config.toml
n_layer = 10
d_model = 768
n_head = 12
n_kv_head = 12
head_dim = 64
d_mlp = 3072
vocab_size = 30346
activation = "tanh_gelu"
norm = "layernorm"
norm_place = "pre"
norm_eps = 1e-05
positions = "learned"
qk_norm = true
attn_scale = 0.147
bias = "all"
tie_embeddings = true
parallel_block = false
init = "normal"
init_std_qkv = 0.0174
init_std_o = 0.00389
init_std_up = 0.0174
init_std_down = 0.00195
optimizer = "adamw"
lr = 0.000609
beta1 = 0.9
beta2 = 0.99
weight_decay = 0.14
lr_head = 0.00297
warmup_steps = 339
schedule = "wsd"
decay_fraction = 0.934
decay_shape = "linear"
final_lr_fraction = 0.05
batch_tokens = 65536
seq_len = 1024
doc_mask = false
train_tokens = 984600000
steps = 15024
dataset = "wikipedia_en"
MLP neurons of a small language model. Each row is named by its layer, matrix (up: input weights; down: output weights) and neuron, and shows model dimensions 640-767. Each number is 128 + 24 x the weight over its row's rms, rounded and kept within 0 to 255. Numbers have three digits each.
After each neuron's rows, "raises" lists the tokens whose logits its output raises most directly, leaving later layers aside; "fires before" lists the tokens most often just after its 100 highest values on Wikipedia text that the model never trained on.

L2.up801:137127089138177174135084126113141160101132140153119124111141131103110138103128125143119120126126120150123183106192136151153124136137169140094152115118114136111138142112113068143105104142100158121151105073130111155154125122155164096125139131137107113104135138116139117124148122117114130148133130146100103160127115094155145126155111125132112177141126188131146149084156121133108127144159
L2.down801:123132112110136153127115073106164134092160151125123125115164124107152131132133104138110104142135124145111122159118157153107120151158155136134119104078069123095146130146157073153152156126094141255123128138171120133193125180119139123132125119086096116138130175159138182125141154102122119183121134111099135141138142154101127143110109166125099166117115119154175154135122153092104137169092
raises: "\n", "|", " ;", " Meanwhile", ")"
fires before: "|", "\n"

L2.up1883:156121144094146145170119125109116132093095143146147132158219129139102132140111123093111124130121123129114130148115110168168112129094130140075126119112128158105160169140085045149127158144113175118129131120131124132115123143131141145121094145102144120114162182115144095134082115114138117136116118106119121117134140154090143117137139156138092150120118151163110075098157141133129101101107
L2.down1883:126140165154104132101136102121143118124163159160136099143130111186118105115108137104130108060162121083182132105100130126129090075133127137126146116128129125146108126120164152139153173140095175163121094139144115116151102096134127112126150081121115129184102162133146130105128116125164134147148111122134121105128120127119171095135129154104102118152086083137119115149142137147118137128164
raises: " ISBN", "\n", " ", "\n   ", "\n "
fires before: "\n", "|", "-", " "

L2.up1874:153152127107114158128120154114155118103130116078135105147143128080093120116126152168139112113102145150120105136168141179153104140135143134143115134119181151135123115120115115124137118148139125118150086115130127107121114159153149097152130114137094108097114199120151097137096108100128138156137128152157145101136083139112163124156163134143149141166130175135100128102117116139117124103117
L2.down1874:101146092132148171122090093142143121123151146151127101140171151135126154123167150120093112141130119125111119126141122153104143123124133129047117093087117139100157139132139131116146112147133142246110164125120118130208112128095131094154121134117116106100136129135143128147123156129130118168122136097076135123138154159125146134126128183102088120137112127137140145110077154082133118102123
raises: "\n", " Their", " It", " However", " This"
fires before: "\n", " The", " He", " In"

L2.up1021:171140113135144179129122136121114132123159128155134149103149135096129104157140146140122118138103125097126177157152117143158110157145138128120127113105108136100150139119095081144139144120050128116132112114130126122127107148129158140136134132115116114059179139125092123097111144099148107153127121137114093147148136160129108138131103061137105105146129141196114093082077113117146126125144
L2.down1021:124141130107118116114151096133110120159092178131120125104128107151146149131130140123105118109098140111154132152109147131103136126122111139115137155099160079158132139152129157152137143127120110169120133170156141082113121148105098144126141085159102096175121132174142127126071125153123151080144138127114122119135161159134162141134136111103124127110091197135087161093119098132156132151129
raises: "|---|---|", "|---|---|---|", "”", "\"", "\","
fires before: "|", "-", "\n"

L2.up1841:158151122120136149142103101133103155133177145162102129093142142095141094125106144156101124144074140121098149119127126158130106115110135118095124111097102120104138142122128115141142122117053154131143126116127134101149136148155160154150119125120129148082164135141099155086118121094130128149140116172098102152160099114171169124165117104170106117174135147185136106088108135152148089109142
L2.down1841:128177134121122088086147102122125128167121173131096096118135108131161142105136142135132125109114112098151134140135141133115127107128101132122148131058166112146135148139140157145136142149117112164105105156136144092108118160086100138133105109186127098167090145162149130128084139148125133082150130147107126118136115144142169111140138140126112143114103172142080142086143099117146126133156
raises: "|---|---|", "|---|---|---|", "|---|---|---|---|", "|---|---|---|---|---|", "yer"
fires before: "|", "-", "\n"

L2.up70:133137103175122117161082116106137112114137132147154126120107096124073158083123137100129137100128092084145156090143149176157102147107129174086134133126112136140172090150098125127088066137104121125166184150175143125108139132115099146111122115128126117145183141123109124151118177148102071117111127145108127129130053127134159099118118181138140116157132099138116159125078110132127125109102
L2.down70:168120147138142102082157045189093104147131150162130132159125166127119111133113119102153115102136103151095145101092144150100130155126135154130116138091150149100117103138108120122138112128158133255086152099143155122150142130133078140141150146079113128068126092109123121103121130105121136131182104082104107135122157176115106126159127077115103141113129147153139112156163112102160105123129
raises: "-", ".", ",", "—", " and"
fires before: "-", "==", "===", "The", "\n", "$"

L2.up1703:118161145127115188143119129127141115121122138135113113161159124135116086110124113150113127098125147132103121132142131148132126113142127119110125134130178192128147112138111130114122143146130111121158112141116161125128140158156143103177102114137121140115120186106123098105105092115125132169101131169176134113127054133104184111142171137124171131135116148134121132086160137130095108138099
L2.down1703:096150106148150158118101118140147105114160121146123095142152132138116161132148157118109109140120101131126143138147112126125151125114114123073134072080128134088168143130118131149141091144120179255100159124143123129196118129093143098122111123133120096114133137149129119145126158119124120144113134105078142129144135148117136132126102192111090115152123112142147158133047146073105144097120
raises: "\n", " This", " It", " However", " They"
fires before: "\n", " He", " In", " The", " She"

L2.up1916:143135100160130107142142123110163150133138129121120109108088129100098104132139157145135167126125188086138166161117109124219119143102110113138119130125133135129116106145139134172109116094094151122164155153116141125131112133107114094147120138117134108144138149137144121168113168174148128080133133133144148138143130154160126127091077134115106093138121127118087179110073135155113129141145
L2.down1916:169090138129180128127134107179066129116112140145153168174127144152128134123139134128127103119114094185108100092111124125053111152126150089120079192105172125095107125167120100130160135125137137169094135111123140127124125126139139161134157136136127118099121104118118107121124064089097136199133138119131119169134125115136103111159151117122142151116140126149126119147192136096184115134122
raises: ".", ").", ".)", ".),", "%."
fires before: "==", "The", "-", "=", "==="

L2.up1940:116116130095116175162137113139112100102106133139141141163165153123104139104147083148131119108132139124095105120133090114114138119152140113101118117118163180184134135124147130112104161149116154139166101136098118126133122157163130109172121132115103121097120208112132134121099137101107148140101108138154108118098087115101148121130154125143142115105102137117146115091130118111100119139142
L2.down1940:108121120155146153147085130145144120132140153127138103170141152161106132128118144109105094138116112131133150123143101140099155126120116139085113080091122127090175153130125142159157103160073137255128128112150112120160116117107119099113112134107109110118133129161114138131171139106126113140139131121098131151136142128097130122125109162114074125136100112146122153143064157101097136098123
raises: "\n", "\n ", " During", " Following", " This"
fires before: "\n"